python train.py --num_attention_heads=5 --vocab_size=664 --norm="layernorm" --init_std_qkv=0.0358 --init_std_o=0.00702 --batch_tokens=16384 --doc_mask=false
MLP neurons of a small language model. Each row is named by its layer, matrix (up: input weights; down: output weights) and neuron, and shows model dimensions 32-127. Each number is 128 + 32 x the weight over its row's rms, rounded and kept within 0 to 255. Numbers have three digits each.
Before each neuron's rows, "fires before" lists the tokens most often just after its 100 highest values on Wikipedia text that the model never trained on.

fires before: "y", "s"
L10.up166:122163120140130108094066121148114138145179137179160138101117143101103104145142143136139119134068117147107113163145133222138133140181128151170112093124127119139192058140059079177097160140147113123179139188171078083121168123102158152123114174158036099110162140114102124111120116112138098031
L10.down166:102116153155124124136157135132095166133131117157091114131114153058124131130084115121121139118140222144229151169126116103166151138060164156094126096131075101195151191110135077173135189125150109150126121225130149146134128147083087065121144143171109123129160165144105157139142107097080137121

fires before: "g", "d", "per", "v", "j", "p"
L7.up306:158111107130142186145127084102098127112181108123054154151114145118101142131059115116120128104133112136200102136182103145045099172114142219169102103168145156133156073187155145128152079143074132093123136159131120134141155116136102161126116060169113140193119152101158108082154169156096108119
L7.down306:114114115060170091079128105150127148112169128160138098130123131148121161096141192104163130133146175105155161109143106115133163093165127186204096166089156084125157109115135162068193151111109150142045152093144117153134119160174072181109111108136102145099142113147131166088120089163119134130

fires before: " St", "ab", " K", "y", "S", "ican"
L2.up265:154124149158174083128134147107041155166111135103138177115167127094100036159135166160186161149105073128129139114112106100075127138132129178102148088104128154138161063147151107167156105163161137102150110165071099104140115089131135177108115175190108147124105072106132087128146074112078128055
L2.down265:124115061132143104101146159134070189079160117112159132070158115095135146126091121111103083112146105117128094162105124140154116188091148134114135115172119153130119136159135082104189159141098151155097177082050110105093157151154186188133085144143119096117121078108171158113140145131131111119

fires before: " the", "e", "t", " a", " M", " "
L3.up220:108117150058167080153134138165159130183201106093105092078163145128119117175119160208099131103109127100097097151097100134083120087084136092142142119132142116112161106150170138136151121160188078136152107115151085131158187157192126080149128157156079063148117120138153084159161088120164149100
L3.down220:153161122186138093154122088162066179144137107145126116144171183133113145092152136137140071152163151112138114135174152164095122110167165121073089137102143137143089162139138067147170162082091102064134130138115138079122128082113121149164140094089141090158141155114137136113080186163156136132

fires before: "ph", "v", "e", "p", "it"
L6.up389:076086106123118116153109160077117127135108068108134152128139150060127140126128146137135105202134159138119105137137110172162170139116142191127172158151180119102128070088170078086129101113192181083102106113115131094096094025089126163109179161149121125140119105100123158070111135100168131156
L6.down389:166144117146137130161152119136140099136168097132121137126138180176175142134149139153206145115128137096113114153068168130101121119125065087144139154167099173087154175090077118142149078117112123116109113169122079100157154093160118124117160130130123134108115129234100190125153036160146132153

fires before: "t", "8", "at", "ect"
L10.up61:105108187117119184104098131081116043140157113140108154124148111085117164109078106124118081124105147116135119173194112130123138100097031136113086130182084154165080131074147145097081159098154093126175105148163142168119086097155160182136106114098129175113127153115144095097127062126174154151
L10.down61:147139146126156101128120095124142109144139130131154125158182121117104107144140134160166121066130125150169091095165154211153131138118152163081120154154131124187090114172067137128141069175109177104106219126161183130159127196083124162110087175088089110147106100139138178123111133168088117124

fires before: "e", "h", "g", "v"
L8.up40:114162106112051151114112177056126138188120126110107159129101068143094096174085150152137171134095159191176183171144049140091147077075160142159191111121116149145075112143142113099144128114125159123117107182150121043099112138124099146147138181139106179124172197111117130131095122174132141125
L8.down40:157119127144179119199187165123142186112166063153122124132112117135114136121137118081135165154071150147147091115113156098096120140168180179134091171094137130159126112128143094173140187088107124066103137152113127087171122085105117154125116130150118124141074128109111166159074146131170084163

fires before: "al", "ers", " St", "land", "ian"
L8.up8:089145092164153155163118076093144140109137109116112076132160119148199142072100160114120158140131106170123109103140165125105058092111180080124157187090220105112074139172083102177110112085125094105130076148108145124182166115128117131072160114168132147140234114068055104154129143120084122122
L8.down8:190133053172134106145129143168073141165157071158096116141127155184129131090084142125144069080140038153115185082075143127131116165146100168164161162128151079174127122135106115158116095078163131134120096088134138099205132126135197131115117095174159117142151056057119163127151098129137138128

fires before: ",", " |\n", "st"
L2.up440:122127129079160168127234146104137123084125140155172157131134123142104083167109102096103155163134143123036094099155078177093139176191137119108108073103084153136135153134126138099102109152185153090185151124136114156124126111105088102077146151074159127162171144168071160109113147084137095161
L2.down440:149142151146139176108133102136075129096155099142147185124110120121168148066092136104118149105121075077191097105196132117134155164201165151101157174118100172146137154098104083148142124133157182144130171180170137099114056088141116173101141126184095087129133112156168112104131198143121145188

fires before: "on", "ic", "en", "ish", "er", "s"
L10.up324:120168111088090200111123093122092109165133133094126158122164124137099094094099170208165140159140106121142168109126108142085106132106082145070080126108133154140191127183150114118131146107110158085130127166107143139130119098092144132167119227132122068115172171091119117118087221158066179092
L10.down324:162147135144144152089147127129128177118079094141070137111126086094128154111181130083094112127152100176092107109064160116175100190145168108084145111129062088172115089097161124161144094136124155106128108187128123100131126104111121199125179096148096049156118114122157142171087078126187147120

fires before: "er", "per"
L10.up68:074107130096105189069136061176109161104152139105176108043086130125122141161143162117120106120121141162155196162126112133127119192147122074102069127097141119130107109127129178114066172137165126145195134107082123116121189136137174125125104148116150121142131127157110120099126129136161165132
L10.down68:142167122094148136177152087127175067135105096168138176127161108079134135110088132125193106133127144152129131121125152068133199072117089145160199128145068112147096167118137084159174129178095167171069141124143101092131092113164085096110089135171133087135101078091106086096150088075107123141

fires before: "e", " with", "ul", "al", "s", "ion"
L6.up255:109068109131110202113125109102134132146154120208163161135137113110083191132149114110112153139112121071111169133128148101136102112183120118118099155121133139141171141126122147161138171109140029149098148136128114119169076091142145104128102114091115124089156180118169164093159072172138148044
L6.down255:126102127153130143110164133055163115125122094092094099172131122111113158158199069157148141126114102145077146126155186146114146095158181207131096078116134135140125090084062140175108083101134159163108120179129147147146140133116121132105093113173109142145178139125132161097144199073204068092

fires before: ",", " |", "ver", " (", " R"
L8.up165:106137083146185133093136115095123149188113090168140157136169091127116090078127136081133160187140160155152074141102172076094178147051188050113175063161132179163095120111139112177130108148135136167115080118155128150122089107120087164111111146100165144184097128127145150119087149125102092146
L8.down165:109125129134082141135121142161160090067145205132108110121138188164188109160119090123158108110103128096156193053139114139115179111156141147110172143082100108117156197137122131154115147131148195087067169141176094154095129131192062135142116129121097120093088129112077134128162119123135119105

fires before: "al", "n", "er", "us", "x", "g"
L2.up304:095127127097160092095148141121103158125094147084151107125111099131171098108067156175096097138183072125169120199107130146131163079118123121076143112074185198159129047122097098112056127136101148141152202060140112105152119123188118101126157107138104169153094153169137151104099175109111081084
L2.down304:151121147120100150160175163100117126121137111129158134125144113135176211121160139174142068167135122171135170166120109086183099226094091130148143062092049075127167072133149118138082149099178141130125132145095132139145134091093092116186111172139118152170173063089160142132217147076105149126

fires before: "el", "ure", "ive", "n", "ing"
L10.up80:118157138195150118147097066120146156143177110138101127147110159171125112148156156133133102135089207160093134188123135157106141107061198144118125146064114131144114064129136126083152096131125089140082125136154079148099125169186057107145151162123088180141135116157123141086117173073137154169
L10.down80:109175140135159188114060156092118167158190136101141072136146178088178095126147122102102123107079145134122158131121103155152177139145191053115113112141103101088089176077162121127127077085082077040151155052164159131230167144130145124064114135096123125134068144107103126093127142103147168135

fires before: " |", " |\n", " (", "er", " of"
L2.up256:077127052116102145110145141130125135206086134139175134127111142140113114124053200110135142111139100169096095157192176104173102138108164132128088116110142126127139125141076119189160127148106152102105062126135191147178082153142084146176098168112170141119139135147126124115128109100152069151
L2.down256:121128149158092127166138109142161083105111072104155140068138136122134140132195158151153186136196097094112117078144160112080140154176124108123145102099146106087110151105136182185132156176097152142086138182180136104109102174067197145132051127105131189136099113076094076122096117137082137137

fires before: "al", "end", "t", "er"
L6.up165:109121112073140153096132129091099123120115130126115147180089095153133204132127165164145086106114107117157097153176071129106180127072096082155134124170179158094062102182120116117103127151122117153106190126127138098195099126133145130133144133127172155084129072126140173119115109123125148190
L6.down165:123138095093112092115080158117149151100107110125105164135160112075105187127179151122132115140141118135133139145120131151131078197161161091130125206139188105049150136178087121083113104141130138109102160155147084076152191109176143108065147062086123038095155122104099136030072171159113141174

fires before: "er", "d", "ur", "on", "os", "m"
L3.up409:105116142105123128142133081102093229094142141147150164176127121105182143051171185152147118143176064076151108090171107116122101128142085126124102122082104169149119062093155163165080111108108114159150117144112132144129124157121099123151091082100159120133123114171169174116138184202099120185
L3.down409:134162093123190101187116117107098129099180127107121103052157094149145105138087156132160104138097163162079141143114163147112160062141152136143136136154161090054143154145145143119164143196111139161163085127103145094113111127154112109097171138163115116171063067130099096102138155122113124074

fires before: "ver", "y", "as", "p", "her", "al"
L6.up57:138090141107101112125107140159091138134136124121086139129125139121097140125127138191153123152125085138162123138095115126135082115139139187097088186095161088141144110158137108098066106114106140098122112180141108105099119217115180179185168137132064131099113116177117076124115151135156148081
L6.down57:119132168100167069108201078163138149123096178127138126145127163107132142125123074161134149091123073107105122118221152118158137150080138182085074135147157085150098151102095084131070126152120156155160031131169144109136113091174128047146106102134129142163148159185106120086069133119099154080

fires before: " ", "a", "ab", "he", ",", "m"
L6.up303:145059134158094107070128138106075086144132137136156137050153074171088138163111110069110147122104097157119113158078123137075090126142124174190124089126100135160147128078069163165178059149133143159171143150129073187195084147153113084124134144111124089162116143143095171162058133139129128080
L6.down303:115182092095101130164113116080139133124101126149131173038125137114239094114127133093096115122144179159105165149174177178106134181097111151146135134119116059138147183126090178118153149058161148128079132146129141090155085138165175116089103048124165091116117086136124042130159130090154144133

fires before: "2", "ed", "e", "en", "s", "ing"
L10.up259:086104085097135136119140110169140101131161129106086161137086144079070160187096138121155112110118126071117159098165165084096128111110088117037082112122180170134137122157090116106118153135157135118137108091118132127146129129125134144157081140143129166149133090116094139140175147147138155064
L10.down259:143075140142095051160148138063108157081048119121142115138126187124160125129194145097140104176109109140158225179109133175116130164182121044138100120159123106123104111103109108183116130160126133126105153138131053140126095118087155154120148100154118086150126099191135175123156174133155122066

fires before: "p", "t", "per", "er", "amp", "h"
L10.up49:090090188071184163094105179125089115162097109135144140142143131192142116170133130142105154138081115173155160093133123123146145127091117115092128165123177107092190162209129125206190141095115091114147110134105165113178198125136162117119146170121106139122133054122133152109199126136162098099
L10.down49:094127144087102144113176105131124137098136086124095172043075149142149153139024135169096108155105137116176143124130184145101166116112139050129170155181118117104151139148091115108169100148107090116114088146140141108189161091140112140090141100121160114145089126101178113097105111147175140131

fires before: "s", "ric", "ing", " a", "n", "a"
L8.up382:164146160156152174134112149159130142140108103146106101134077157152135144102109112057057163111125143111196162159151130161123128123110142163136162131071134169080137089138108105092106147142122147139188085132135137154136064143163086183182117131147149170176171077160144143188175195126129181089
L8.down382:128120135149107075160168091101130115213153135081128107078145148112109166196167146125148133114108051146150152115090156177126107098153128175136119132107103107183165118066088098122121133169123114130124118143151150123140200176139136182139146112150110137165084131172164056179118158107189126084

fires before: ",", "ug", "ay", "ep", " "
L8.up44:140177171125111130045202150133125085110093124153117204147105134108129181167138114096152120122139124129169109078103152193120131121167085124128135107083131177118108092079137119077136179123198165163159170110125170142133178182103110146096136182114089111148153133150177065090096132050139169160
L8.down44:117073163152161151144113182116143098127110112133103124102132052153132125179161117136104148123112129116087110151135129080130094111194121150103155154142052184140142153114148032102130161058132126152110071134109063076056112114130130154144120185130105183176148162131137172148154136150118071127

fires before: "y", "ag", " M", " Mar", " N"
L10.up328:132150112109135130104214114088102113080148090137132126146093125107110101130126097106124100163104100166133116195106103116134121188208134095124127025122178136148163148156143161133104135138146110132091155169086095091125203129153148157125128153140064140151111166129107115076114124122126153157
L10.down328:087114123149119170122109130126111124155152102135099252142127156113144118133160153186137058084153114128172132149107049125103121157044143104149032124148128154133139153134113105109140077146103085135123126170132164104174145157163187095099090136162109083086117107193118121099160134087123158103

fires before: "ther", "per", "p", "k", "w", "ld"
L7.up163:113109118098095200177102151138118165165127096107136151142140113132106157213162118117132192119079130129136109169116120110107190133079154113173069143117118150158113105139143110080149076066041122116091179147089146133195116136166126186157133074127057104137099142147131169136152099140155129097
L7.down163:131109113070164131104145123103131092157128103177119097065190228116094155139110123102149178141161155168132108135140126117112156158083067174075160122103161149112153109106113135194148140137092092127080047058121093167089138154079094092132124062093119117120138054159163116100157111184131136156

fires before: " ", "ic", "y", "b", "p"
L3.up270:127069155191159121124145136127128074097182169151099170211100153091113169127041068099128116147145143107079156123119140110137150147067159124149166143075125115076126153068150094110121099140100082102141151198166127156121077169113134128117178170167108142159084109104124145090145151107092132147
L3.down270:118183132114095150138166157154142118106199151092093148107120146133145087121121129061194161131154178171081127166100188167135137208107184125105108116128109074087155111036131136089149090127150127110109157152161169170147146116129138114156121151169126112181071109129132098099152086091118148140